MLP neurons of a small language model. Each row is named by its layer, matrix (gate and up: input weights; down: output weights) and neuron, and shows model dimensions 0-223. Each number is 128 + 24 x the weight over its row's rms, rounded and kept within 0 to 255. Numbers have three digits each. A neuron's up and down rows have the sign that makes its largest values positive.
After each neuron's rows, "fires before" lists the tokens most often just after its 100 highest values on Wikipedia text that the model never trained on; "fires on" lists the tokens most often at its 100 highest values on Wikipedia text that the model never trained on. A number after a token or word is its count.

L3.gate218:130111116134107121116142109132146122095153130125128141123157134133098146135161154140130111128177161151118161125144130124139142126122145113134113096156138161118133153160154102188157114129080160110119125077108125125114123100116113151171144141129170116189120140093105110147133169121112122097124136139180138089122126140195122166132114097145061126097124095130079136121146130136126129160106141122134117128111156152143090125130128117137115204093123145092134160147103127108141144149180173141149106111127132125113115135128095131138176133130087115168086129126119162130147182113117142129122165139142099085122071142139162117130123124161119127146083141107095142108142128087169130095170
L3.up218:122148162123130142128124109123158124145124104110123095147148083110139101109135148121138170092118106170157103141111100112122101093139117135108165130129138134119136113082143069147112092120095150133149119118128104113130107080121142082134182079135188138117134155161128118132122162130117120131120128124108109161106137096117133110111110139119140116152131120093179157138151101159099132102148129122161151110106122151150067145095122128137164132164115139144109131073138119143113121125130147154122141114165104145100140086106126128097124141122147128180135102152094089113183112147160181181175092092133078101083141162116125147150101078142137138122152115109140090114103105145134123127110
L3.down218:124154111121107101137123125140146150138149150153145115160125126099123128085191112151177120083135142133133129159148109106106166157099132135101134140168164150136086133145138143131140108081139159138115144112148088143136134145077136116094105095148134153150149094121119179142128100144130146128120141136086108190098144124149107104112137115099104126112093144158134089077121140107138133150086157150170121161119120103124138113112125149099153154134127137107139141081166123170148131133131139154124125087126131122110116111142166118094128119122138185100083135146164146142118163138174109092138120182134105137138135153096157102126129126115090139122143130120054101126117131109116148088191
fires before: "ell" 13, "ed" 12, "it" 12, "ing" 10, "if" 8, "a" 7
fires on: "w" 96

L3.gate237:156124084115126131137072146130108108112139100148099132141148140107158141150097129113091123174087155109141136113102090097100081154101129140106133106093112129152113136117159123185159174116133151156096108153119125163153121097113142131098155157075129133151130120105133114095135120130105151131118121150093117179117140117142196090132105144139160085156124100138149134138142175148119160147131152096113153069174115133149118122119131109116197109101116148141130137105140147142134150123156088132171144116098133125160133146146151144085169145132114153152133133117155167173135143160129125147108110141127130154174159146115125100140164102141119144152168109149157101125166151137144132147120
L3.up237:145125140138133138140119134137112160139145118111104094120109152107137128119107138125098112126143159107143127109151096119151110128125116106112138118083118144123121107106152105147090070083122155122044109159109131109114110140145093127109133102113121119120101153136133148128073115109125112163150134092145110166141102118165131165110080108153153106123124162131142149159150137129122124104116163132109141124138098143096065176130143123090124108148101132088118181156128110096130139128164122137171125184162086167125118116141090132101157133142099145142097168117172157111153122124103155144129082137085159100121140106148150084151156134114106119126147117113165070105116159125147134089084
L3.down237:141149158112186115110144144161150139079144115136121107162113143102142103126134167104113175118101077135130153118138177149156124075118091132151135081115127099174149081125112105081124126127132086129135113153100150133116109138120158133106132134152132159151076137118114132146130105129130138134132165113153104139042095165113090141150140202119113140144155138089136128086160118168147130111088104138138125145116120115145110128163161109116129129139126072140133137102109120126069113110114099133175140142126121143117129121173131113103140090164129186148117106109107147115149099125142115103091142130137149126112123129110109139132108134143102160138129093134115160111121155149139140174122
fires before: "inal" 18, "an" 17, "in" 15, "y" 11, "ot" 6
fires on: "om" 77, "ig" 18, "eg" 4

L3.gate226:132116114135151103122139117146163110160168089147182145128138071171120125097128156137101151127160086088149099114144110130124130113161160086086136146122116133080129159176117109111110071114171123106079132124130158128103139095144111138131162086140102130110098073119180115182124159128159121140141095154132150108095107139160086092133136132120100132151131152118088125114129120111109089125136105121123118138123153104079128128129139132146136116107113111149127136128144139124175115164124142132085100121100129097128074145099154106137148119109091124159145136116159134123107135110166099127100146118110112169137073133129093115127108149146160134091143160136151130073086129139114123137118
L3.up226:138125108080116116157125174139080141133140120159111150135098093164120152121138111117189141161096104123110129095173165120121126079116165092093152118139144136133143124153073139168141122156111106125135104157160190162165140120131098111125145161146132109186086128050187186114139114135146117164116124119147124145110147170162122155126129135131151115132147103115097127111135121108131085114132123113151106143119125148120099161110139096119137141130121088149147106163164119125137127119118127100151122117105134098162094155104104155128132108103131123111138128129172131164133139119124110116113135116065123165149129089131122144154105151152119126137169156093182098119119142129133121118132
L3.down226:136095159117149163114110087150127140142084104126119165168113130116159120148087128098132153146120133095123152119112111159138118094124095131111116139111081132146111139148100146173140165114115136149152125173116148169158086104131116129136097165108119144072116084130133091154118139135085127125131133113100121100112149116088123123142184157154146132121165129131114111150163094198126117097122130102137138163110147115125142166141151076087124110154119140159138137186137127086124113091126108146103162150110131100125138114097135134141165124137121095126153178142136159135143099142139131111129114069102167118114177151143126119151148069168146096129142091141142153147093128112143120124130
fires before: "===" 34, "==" 21, "an" 16, "=" 12, "|" 5
fires on: " |\n\n" 55, "\n\n" 15, "ap" 14, ")\n\n" 7

L2.gate360:068131136132118121184149187147091116158139117141129158148092115173101142146148124157133125125107127113127154149100077170117160156127087162139132111105161123146143158121135149118101120121121126132135146112137145120139115095113146110150141153173190135079123117088142105128169184136090151141095106118124153100125138116147151124115124117124106098149152116107138152132148062140114140180098139115127110123153130139117100094124173095137138115111153108160130123135108144145102155136134120122122117125145145134149132102109171117172115100159138061127194148142119143108132085121148116140121119098125144073117151107116138147144114100139117118165139122130178169181139126142127101163121
L2.up360:071151139164130116101133150143137147090091116105100168135101104104122137121129110107137173142138139124154179147109120122118093129135100143100149103103093081096095093156170131100134132150140134155136118106143117144142162117123112145159151111127123118157125126165117114086127163123111166133111154098137102072127123107166177127130112140140153147115183119115114106148089085129112158175113118102134158121116117155119120150133131121125098094093128154170118100127075121120077121081135102075132126127137144102152116089127149116150108113156136149157150116159128141087128123126151144135169129128147113085118145109119090115143130114130160120125174075175101103162149163153167135111132
L2.down360:139094125157117128108098113110141158127134135154128143180139158147152136088119146146153127139127146124124108138143117084111164143134116115108132155140117099155121151112126111137146154149164155087177136150100103130121133123124141083152119104085129123176170151126113115127109157128195143145107123123145101152136142098098142131142148135138151144120122096102104114139149144109132086129137096129132125111129119133175148148067151157124082160148128149183168126142063168123112126114183086109117114159129102118119151137139119143092127149126149136091092143133093113100163164156134088092154130178108094109131114173117137077157104104100150150089155175109092123123107138132131152116136
fires before: "s" 14, "ed" 11, " of" 11, "ent" 8, "ing" 7
fires on: "end" 100

L3.gate319:121156143105124125136099125137058127122164150133121146120113117156116159127109149111130106148139156164122117148109201105129146131143162125134096144123136117167163110091157141165110130132164118138155141146145104109185144096124180143153112131170147101118088110160148152131162176141112113113177123164141145129108134091096135122093113126139149159111147152088136106096142078106088121120144092125142151135106136134100150103177187132072135109147138119119136104120153072123132081122164082137121107137130068110148125148112112138135147135133157092147121155120105142099134136079109124141160122136134117107150122148111128145144119150168107119148140153137104169123119091087140132116121
L3.up319:099138043130125156137125140164130128119161118123102163104157149120134135147095115103122065123138173138120155179144134075135117152144096138152153145125150133142158134106139151102107121171185151139140128117104129123183118113128102132071060142152152165136194149156163112143153135117159108107130150119130080119151123130106156155121130127123090147115171094129115127113108112122082115142095153112146142115141100133128120186107101115169124143102111118157129096164141117156135101104139145098119139140144112113132095120119135105164123117062151123130129110155128071145139138143144153104119122128112138104084110103139122129127135132116137123104136126178124115165108121118135092148135
L3.down319:149120112151134130148119138110130125125091063131165096116169115120094139121149142126130135115102162150108125147147132134113146098105169132111152149110203133151115142152129114123102095132107154152103129179114142124109156111128122145164152131103082057116150106124129146148142142149124125163098166115105116084114089143118155138120157123192140132135152096127155108131107142105117151154113098175153153096110166137147121107125167135142119127102170196127123132122170161078120159113119123124127092131107175119084146109125129165122118125122157158152153113104110162152146124149182127095129125132156135096157150174129098123138114078148108126135135098106135127099144119110142141125167
fires before: "ed" 24, "s" 21, "ing" 4, " |" 4, "ic" 4, "ied" 4
fires on: "ward" 38, "art" 16, "l" 9, "ir" 6, "ar" 6, "ign" 5

L2.gate365:105114149146136138105123112141092159141140125138137110163114115135172119158088135138095124067167097079133139126139126132126118115100145115143139126148156166120180131116140154095130124142157145151148136146123126184146110147105126160134154125152168128080116113157164137140127137141100157129110077093132110130140106142113103110105129151116099133151114160121114104100113150168114134106114132120109125138157080093144143141161112124155092054084123081141114134143114139137104101112124108130159143153110094134142131106079158104125098112101130160161152140156116165097122094107139114119100177133151113151173075148124187126162102087141147100118088165103136161100120129132157110137118
L2.up365:124106143160103132128129097126142198151094133114121095122097143133128106105125134145127111091132123121140156150175141155169119149110097111147130134145141163121121178111169146122062133102123155162167128131139107177133158160157121141130121143140146137123148125131149143162123104177095123130111110148123153163134116139126108104097122090082151143160128120162144080098128106188124131105163144134132155138116085119128126184142120132118110085135112106134118104148152111117092074133134125134157142142140145145124117099112137135091098132137156135098146177120116161139113070152151093130181104147098123142118109146105175146127115064158129142117106173098127118109146097085123126111131
L2.down365:133150119115142129199105133148168120135059127095096156118109130135167082117128115149147144107160129128141141164170102079153099146140138138161114142101143128131155131121171140114121103107137166142163114119141125125142139112118141186147155122148143150140143118123163147196086140142133130154128094156127157093116152126094130146090140139080110162182145146142136119121150123156096127134146124090111133144135133163102147146150136153124161139159136113124149172129130107144119122162128146159157143168113135121102095133101163131127138116104151162105164143107155153139128085134176131138105137152089148117090135153103156142097107112106125145159118132155125118177129134097196168144123
fires before: "al" 20, "le" 12, "v" 12, "g" 11, "ick" 5, "f" 5
fires on: " Re" 66, " qu" 34

L3.gate199:093133174112127172130151120108180178140140145146152149189105130139158103140128128149104153125100113133142155118163182140130103109095120123151124121133117133097165183110125137136136120144155077128145130102137133145109126111162129139068148102175127120104131096137177127087124149103131106107096099129075147136141103158118119111142121144127161112114106172095149132145111167137116102110133117159144104125096086156136099088139126116097112082123120140151091108145107090108122117134098170135124131091143113114139093109140098151176111120150124132125118142117165096160131109139140126125172159145124087112111097140127103138130123159178128121067167155111116132140123148137081133152094
L3.up199:140145122095108119169144134118142095099164164142147202112110122125094119144127112141084101095103112142123130106168135076164102128134111102141171111143128150100177147146117128128080146107138111114112113092148134125141139100138129179108124106141113123130148132098127085122140124138143124096151079146078114138159089129128104149114122143131153116125133143164134099086147132147152111134148111115150119089077140089131146108110090134165134146120143147178091107147139112091132086176164135128121119113116115121172080153123125172142108110128128132144110141143185121137118140128158136092154135108134041129118145132135124175142112112135128121078152156118127134156136132080150118115146
L3.down199:095090122122124148090121107136120092139142131147113173140116125124155101143144126133153104141112132140109062164102093104157107104109104119121160102135188148111120147099141086138121163133130125122156122135105123170146089122114133119164131135126155132182156161118115090142111118141122142160101101132134117136136123114100115108132154127095105189150122142112153140122215125139094130128127109116119106124121141089155144169156136132127136139155105109124173143098169143132104127134156119090171184154129127104116127135158146106123182136135122147129126094115082125156113139159096157137135144174188135120113135181111079155151106116143155158115142174109131096170133111138136132111136
fires before: "|" 90, "|---|---|---|---" 5
fires on: " |\n" 97

L3.gate299:168123111121141151117128163180158128122128139104087101117130168105102179107128097120132132165112104094123123103095106100143087143116152135088085140106142106099138140108110129108098123082126153139115105112124125163127125121144101140141150115164126109136160146134139161135090162128115143157171132120100114162200106159139159125110116118115117093114114105124128131107136149158096166096123150156164104153133128141141155182128098075102151157141129137118114151128108091081123123144128145110119157167143084139159110111115152165102125113092127141109163091105098115111163110162111112154172133130133164136163167148134124130136136111148140121146116089137173165143083164135117091162109
L3.up299:131117094119125099141162113186148105164124112138137098148141152115135175132111112118134129171114140118163138125159127110133079142113124142088139128122141094159150164126164128102124089126150143162121112115129115125132103146101086144126159125142132143112156127133120122126086110117135115127124102115157055120141152143140111171103098092087130135114097138166136138098143145157097146134128111143160147170152115121085142176131108100108132144136124096123120152132103126074089123120125130104156112112144087114169120140112146195138152098116122144054102167099116143088146120148151099145104151122132138161179161110131148131169164114127147133129142144115133142124095196162150088136149
L3.down299:100134144122096089149167123110108095108078103137129107141126084129122105076121115190098094135145117141132084127206134136116167112113132127163151138106106153114129137122171128124144153090079126107127134099109164118101101148107111153132083135160138127085107103119146120142134139115123130078155140142166167111132127107115125078117152125137154157178125122094155142121139135115155125125129121119155153167094097172142169100126150125174132137097137141163172110118136139139111133146149101152129126158168124109096074116111139124108161113170122160081118085140119132136150128103143111095125146143081125117130117152127147125120112105125095143113145128170121083129101099153144145102135
fires before: "vel" 24, "f" 18, "v" 8, "ath" 8, "g" 6, "b" 4
fires on: " de" 75, " De" 25

L3.gate273:122087124156099137136123132124154127133155124130171135124128087127141134150136134132127162150170139132139142136142153117150127101116145107116135138112103140145165150132131083135118127143109136127121149145117156139116120135147104100152134089170129131184153069123179150145128157110139142100142128141134127130194123140100109136154135141128132156144146134134160177164077111164117092091078122118137091096140096126122102134129172132115172123118105151130151153151130113132152131097131103084152092116088104083177114127116135083141102133176155136150079154113110091202150118112145137122093106094114111125149142108129162147130117140157146114099135144120170118132094118132090142093200
L3.up273:106112135125129169184124149138096128099145154115138103071097072164092121146124142136083146132181131122142126064109185101097109111089126125115139180112132140142160150157154096136104124088159116120104151139155122138145118074114126146154142147155122092124121107106159178142138117131148132133139145148158105077133078126139122122143154124113131151099154126140146134135147094114148116142138118145119154136125147171168115129125148097129135149104128135162178115138087112138125172148107125092146161138086113143121145128114150122159101128173132121144084115113122134177155145104135114156115095137137116149132142076181141128086097132148138175090141143127119100132112113110117142131164
L3.down273:104121173139129102127130120153121105139131135153159147115146160143131126103182109129148130166132107116091138098184125126126119140130145142094200124137116123130156132094118177175135115117127132179134124119090135093148145137087158116141159121125124137068141137111114102140086129151132117135093129105129120123111139138148158153137149176145141128161128127076125111171168178129106126141126143110130103140135109147158149196122123155129118164189088133119134124136135124145075139125159148150117123136134121127121151119134158101159121141122100070134104127116109112141095133168105153124121122126130174071126153093166169106096098148164123151180114155128102092117132098133098116142149
fires before: "|" 19, "===" 17, "-" 13, "==" 8, "pl" 4, "S" 4
fires on: "\n" 48, " |\n\n" 32, ".\n" 7, "|\n" 6, " |\n" 5

L2.gate298:154146126113148137121104098153153144098169130120066170109169130121124135134119125115136114171129121151146130119117129122128107143123129142165139113148110119132123110127099144136107112132157113143104164109094120128113090154142102133141085141149152162086145139157166156142114120112136121107118114101154120107122129119103115072168108127129149110118125157106093106182093132167051134149137117155143050104117124161073131122158151115133086140146139134136144065098109150105089179126122135099080120116134104096124113147110153132120135116134127135179099113105109147134129128107124089117109103105157149154150155121136133136150128063183113086110117107132179119140121110148107158129122
L2.up298:148162135129124114141138080158105132131123132086136095134102115157144160141062154113100165141111109178096142157100091148140102089126117162166155104128119149137157096117151156134100153166131124125104134072147105120121167122088092094121168131104130184138131090166123103136165134131171138143133096123114112123170150129137134169114136098127143131164086100141153135139151156154177094168094126157137131095136109101097135102127156123113111087121136139102138128089112096143133107116147131159125155127129115127151098119147148166142088119159121130128106123116053082148126138115119159168115146125151126144163108140129138125149146108140140110121123116094132145140132114078147174140121
L2.down298:138093158126152117160142159129137120102090132119119138063146098130142094138163108157105117126117139108068153108100126145112138155108138140140132132115133121125096087115120120139167115125162110132101130181081121170152151156096105140065084131111124141185124118121137151116141173157080113138117113103138155153094153071120129130163153135113103104087157117175117128154120160128118160100123112137109117086063107074122128112139145113121133140133114109165128162145146146138115135148113124170156141122095101166116105128132083104102151142102100152112142154120103129120088199092150123084120135143150126151130142131152123112142106139124130128151152099112101118134101115126125159132131
fires before: "en" 42, "an" 13, "in" 7, "ing" 4
fires on: "om" 92, "ram" 5

L2.gate263:053174141181147125128147115132106143129152109106112110156135122107127115161115184110132140166133123156133120145113119117139124112136059165124135114155118146136124099090154123128104173128088121130178125114132128080141092148112071121075154103101132094141113133138159168185122165115115089127124126118151095071127134167132134133108110138146118113126102125123138159090128122146102136121148126121138089125102119099092131108151137096140123208154112101091111123140118111125152121122126162133095148115128167113146103117113173151133087139168119098110136131143089114162150157130135148139130081130115156124156092120086128140165095143128134108164120121105122144128170114116119127130134
L2.up263:153140127075093126137173115150099082085102114110142117177136104148084170081139121137101103148152093103153153150138110147132127120112163104144137095140129142109115136130145129108140120140168113129168146141172143122159114124138103124125109169139109142139118109154144148127093121135109115129108135163139139123121108128160123109130152176122148100111128100183153096136098122167136106157133104112091120117122119119163079135147148123165102145094122106171129136128114134124117147148100135141135130131105142106153158134121129111128135128129168115142150146119163102161110127086134095082125182050116111169135120114111173130195134129178164127155156118148080148133183123142154133120102
L2.down263:116133165167124123128136126126095126118179071090112115137121112109115105123115143149172144137114125122136130111139145131110096136131130143086158111156130132166148145114120147164101143176107103150136111145124115106150138123112077108087143127120142111096113126138153121166157197150118125118115150112118104126103115214102138138148146134184129125107140153125114158126102111144112113095086122125081089156129135109163125142158103125171103169137145144117121148155118093129114144120156121139125118088128163119173111117111114135090120098171105128126111122132107120117112100128160180189094089089095118140097119102095175129135090124095097100135118169102122155113141095141118135120095
fires before: "=" 35, "S" 11, "==" 9, "C" 4, "T" 4, "P" 4
fires on: "\n\n" 77, ")\n\n" 21

L2.gate23:077150123127153136148128143112110119124131127116081118115134100149067104132137160116136112158120112147171137111170135141155176089092141157146116142152120148110148086115112125121130115114113148096134070149146143113138133118167084112094144131117124144143154107090180148082116146101164119145108126141156134130094138095135120134158145133107158136154195124128086085135107097108121125115138095103124115134088119143126152156122092107111158152125077157096168120156139103160132109133180142115151129108113120134118125088116110131184160158127120129146119125138150098125101152089125161122163177129100091151117110137103134126188128127139167136123148127148114104135097129140072103140093
L2.up23:084131106121173106123110117134091119108123153127068115141124111115085080089135143080141146136120080126160114111141129129104168118085125152127145133114109142108143087093129146131101108124098156100145075170127152104120139125154119101116137142117122137168144140107184161102117145134135087132110166126164145098104120126151109153154143144097125125156157136141106092108129110109134153139104108119140124145129110130117102144148098113164165140128071144073156129144120073122133086132157129143146118126110144142147120092118115126179164145129131115127127120176151132150144161104101133131172167094102066156135083138106135153175132137135158137104185113155116133158101135137101128132113
L2.down23:145092162134152143144100140164110128136123122160150110108113165132188085113109109087114126093144119094120110114136138118068112143120142120086141139094129142148126159119115161163156130156143126124130108109108120120144146110096185125134130148088114165023074119131075113184108114152088090136136152098147167058129089125102127095152130119107104144094104150139153164165131119149112159125141121109157103138151114102100091154145135099139141119169144110143130141123119171087082111123119130137107165137128150123179107123146144108119107097141120133125109136136141135127131130156127142062103119133128129141124123144134152118130113136128117120107138111125139103126097118132153104133149
fires before: " " 23, "===" 16, "==" 13, " T" 5, " L" 4
fires on: " |" 67, " |\n\n" 32

L2.gate82:160136120141132091155114089136147144126145117103111158150180135156127129157107083159140151144152135153143128178130147148136121120130148113108124122137176182149144137127194152134154108125146152168157099098109137192130122152107174162126108137127175133145123135126131154160134152124099107149119119127122095128115118125147098165107127119121102138114108143100121161151088123125102105130128125156144114105140138104166153109117136075127186139150131127103133169162143132143076116117077121076113114128131139125163115095117108123101111108116138132158183181144105149149139099126097154121167136105124142146180099147131117090117119135168155091095115144145096182127110152108126140162122
L2.up82:156105165164146147126134073111100162159102095133124147139102137151139088139119088108149140153159121090144115156131122163094145106089131111102116129133117088125140179133172131087153131083090117164190106134136112093100175129108149144117123122141141153131092078109076133136122105123105109103122126115153140126144102091153138081132112136157096164099114112124095149133138155083137133117106135106102138134112108091119126136135138135163124127067111105136092137172154147126126118115119143141123158106176120119153107134121138113155145088126146140102159128115124168114127065142152114112094119130122121171156142160108134152144183113150101150158121136107171127137158156151102144144126
L2.down82:147171110146113080141115095157138119136092135129043124082140103135137128162111092167129118126149105109112125158107098100098117169121111150143132147117149160119112171128124140125127111108105102141121137132130143137117108127129136111111119153115122151065133143101131168158110153140144153095116124162111131105126120151169086155102117124109103141151155152133127128180136173126109103131131128187132082145099106144159141117138159083091166134122095103141152161177121120142130161151156144136114139113125154127130112113110134172073118131097135112150154145160099127184131065126119149151107164157114132160101149075117134157141142113136150121118119095150120109136146129118114111185118
fires before: "g" 17, "v" 15, "le" 12, "al" 10, "ch" 6, "f" 5
fires on: " Re" 76, "ur" 14, "ud" 7

L2.gate13:142130140134101160113124153148096059089185140079168124135084131100158133128116141133094125103122126117118149164076111137139118117151117152109145153148147126154111156138104098129119117154131143120137122140137141110126128111116131097126128162167179086172100162130117096178148153142132145122100159133123089114134129110125108140103116108096143126110157185088149131108131122160173155136164099155196132117147158132159104135110103125144110136111122102122162149113140146118114105160142121145153137118143150122139076109094126120182113112152112113088117142136155095132128089099168133140087144143152107147115143122161121196083112145136110082155097142125106153155126125155123140118142
L2.up13:110113147130147090148115129141110083101167136089138104123065118089121147134147125136145131113134110104095144140065131064134088102144111121145169097122118081083119143148117088145143126125106147132136138149105105121161153130104121112153154159190173107104099163086083122147137162161138158139127123107144125148097131139167130140110139138110143160146127119122165122132127159176153162145129123139163178140135087159116141140134133136150107123122150141113123109138160174135138108115134118159134145131135122132153102100113149130158131115116135096088087069119151128101102128090109137123128114145123107104103129088112170177112119125125079119172152144143140131112108117129159098070118
L2.down13:146149111168106140139139113100105183125101134165091149129093067132134094109123091096154093160124151135154146134135101120104100102134127104181161104139178105129135131117093128128163146132114175134107128118100115067130120147116104149187117149131119151169122145144161105124091127131130108137098129125141128132144123169141090091161133150136121137126117093098139099114122157113126091105130081112123118118117109115133153128167164082152112180143122130119154098140078145118146124131131126084135122178075117130108123113116161098125168121118174159140158097119133163114142118135145129146123193111083152105169112119143147120159144137124170119139120147159117114140156114118106140136098
fires before: "t" 17, "ted" 16, "ed" 13, "ts" 12, "s" 8, "ing" 6
fires on: "oin" 64, "end" 31, " att" 5

L2.gate344:117135148156105172109114077137119114118189079081124103160100146151152175102109135114190137126104147128113162114102131129146120131158151144127170186133147137091173113142120102170129126104102119144106099165138179108142112122117139131130116128133126111099131118149141154165114090141112158133123139115121132149134131154132144182130124115137123099102177116047096138123097113126106123149169129127142114101134114118143111160149126169118116123096148109156143085133111136128142133155134101151181105115168159166129134148105101166148093114162132139138099117174077123162156123113120144117111117130108120137098141130124126123089113157140149103131135079138134148118171133178129132113154
L2.up344:120138132147091152144124107150132127111176089088132137126076153174136169100114123143140125139113153141127161153149124146139124111121133139111140194105148128102172108137116116159127137141076143143135145160149203130153124124126127142135094147110135103139132139126134105139126127145141148136113148088092134178117090149125133138132147138108135101149148136077097112122110080120107123194159130146151108137116127140170113179159150141133119090102133115121135148087101158139116148164108092154149148135186124169121107117125112128143097095102134116116095117145125161135139132137110146151123090127119085108127180107069147163095100139137145140146155100117144166174171116149120122086145
L2.down344:126134106200136138134081124115126155137126134171134148113112116137131100103093104134146119132172147147160101148133064130131140156108152117103066125108151121140147131108128124109104114119122129117128111123122133113128140135131120161127109140129110174159087111127098119123189135161170146093103087098115123144113128086167130146102128128114122092121099084118118146145168158118135137114122123118113120126141164117143142168146190133135137147128119128134072138093118156147098138112148145119065137159120118168100142113159145118129112200085134162110177112117148136145136146132100132111171109153114138170183136156131179129148130125139138114156164170134169147167133100095128126123131
fires before: "ed" 13, "s" 12, " of" 11, "ent" 9, "ing" 7, "ant" 6
fires on: "end" 97

L2.gate268:099134108130150104122152096112118107145138114160114121116145121111114105117171136131138158155129129145098128146108156124161143149127096174088077121109104104138132106101116138131099138089136162140104136156156121121107105119096153144096093078138121115127133148119123094123128103106129117090088145125119117132119112156118087161181129124153153115172135090135124100112111121100124126125115150092130191153150113104137105158125155192143142126145096154143127205142168176090130142155119118132150134105101125141082139117094166110092115082178126145152138113118138094167133095136111120129139142068148163131138090119140117122099086105133153124095155129108161123149141170100133167112127
L2.up268:162144156153133105152151137130153075125187153123089111105101118140105103128153137094120167168104137124131103102097126123182140109083130134120162108168152121146154125109115066118111122134137104133133141139123137136125127112125149103098116097130081108093130114137144084122141164116142130150102128115107134152147088147117120169133130130154150132188164145119130096102126105108130095132141155103128114130103139132136143119102146163155136107158096130106123182130158147147160138116110189109098108105122095118082071132104123113096139152145155135116120095091122077136103102138143167159128137099097150164126069139116122116108136160114149124146134137071171147119130106111104167130106
L2.down268:148100167135097093119117131157124112077109098132163149100103148145148126139114135108167146112173117093128098154095129158152110139086164156126174112132154144107134163118116093132141103155108079095141182127084160150106147084136161091099094139116141145121175099124161157103150158105160175168139137146083124116167149098143151185138104137116159106135155157135133127157148147096120130142149122124108098101117118135103134118094119159144139145138132134126153142108110137132165145083114138130138132163120159118094103155134090152129104139075136114122119130145109134096128094128130137174137143164100073134105107139147116112126125159118140101134084133088125123103159112122115139130087
fires before: " |" 32, "1" 10, "–" 9, "5" 8, "r" 7, "4" 6
fires on: "3" 97

L2.gate310:104155151113119157169141130094113126105162136153089139076136116131103109128152131141095110122137090125125165116113109110171129124171088130160156178152153161114116146120148118148122111105147096105118148129151132125119124141152140169099098111121117134126161131122139127108127179149112124177136083082138159114168148090111103131129132139138100123127151176103108147121162104112149121116155165148132114112130155121114114106094082135084110077111098127132103099130137096117127112094122155135119125128150152158137140091141139140150126162142118155129153141114145154150150132146096144152115107085163108088092166149102116119121097157161137074114063099142092136129113190127112185118142
L2.up310:177148131134097122093117155113136111096128172128099172108085141155154132107092135132094099137107084117109156105108135131120143110119135128110140119123134121097175132100106102108137127134157127119144115122161112100138150131107154105132130135134094118074129134124158167132160121145144117097148047112105144178164145135156133158107125141141130108182100139137118126130101074144132144139078143124151109123113140149087147115076093128091121119133129084185127124146152131152159082105157106118125090132116143181137114148090089139115126121109135127105147159124178098143100111124172169120136141118111112127130100142156151128130133156165093079148148110149129174139153128104094122151124
L2.down310:077136114120126158165115117131127136134151104104169110162181130096088107133187132132115136136113142147108112095134112099150107119150107127172142169119106120146107117108128151169123149147150129105084166113142109127151097122095091164105141099134131132131145133147133099113080123133101135138111129179087137112158134142096090064139133184122132157103175147092112158141178127128121134105165148106091146123126115126152122162164107155124088127136144175103154153138135136105094128154146147081103138119135157113129134132196140104148156131134136144132141131091109139145145133141101095148116125157136151092107139102115114130097094111072147124111078146137119104147125166133110123095128
fires before: "|" 65, "|---|---|---|---" 12
fires on: " |\n" 84, "ins" 9

L3.gate147:145104139126174171165123082113175129119150150134136157134158136113156109185107116150090164137115142142125158088086121166162108123123122149090099122136081180137121078105127135171133158100140130123099140130101146118126095168086113153144152169090112122149109100107112144137160103121122151164068096066148149114098145156152108161124114139131108098093119135121125151144111161112118144109138154137137152130102119129116094094106146076115135091141095180098122121113135115141153145123110125102143118158140137157103114143138103109113157138073152141101135123124100092120132172172129135139081121110133150131116138103113143117130112094154112124144146131137120119111150119137133153087169
L3.up147:161143121120086124122074142139143087143131114127069108108159130155152130107089135147143085124131130128158105146085160161145139098110162155095096129117146137110092076136137138144098157143142149119121116126138111167115144134117145160115132118119130142159071110141148082120136125148120064116107127124136143105170121159124154135144076084141153129114148113113122162111137110171115092130114144136122154144166097149126109121118154139119129140110129125165104112105151132132125063079150157119100158153109114081136060141132111124135116156129092156111180138136118116123116096127134125166144143100141132145134183128130154135152125123118122093131116178115129104143165093117116112107059
L3.down147:159122121166093141146117103126057157117119112132102153118084115176165103142171141120131100165072127150110183106123135100154110140120128127160129124139120101110135105112137123134138088130139153177152147146113122139161124102110068139144132116124167109112109098121132134182142145168169111138139174126130122121122170123132104130116128126109098142126137139124118071130083109125123128122132107153129138122148148117098158121102097172137175134138165090127128152138123099167157156106097104097130132109137138162173158148149109136140155131149122092160104135132130150119158145075132133164166122141102125132109127128137168150167099145101120163167158074140100125108096106154161113106115
fires before: "an" 23, "en" 17, "in" 16, "at" 9, "her" 7
fires on: "om" 75, "ram" 10, "et" 10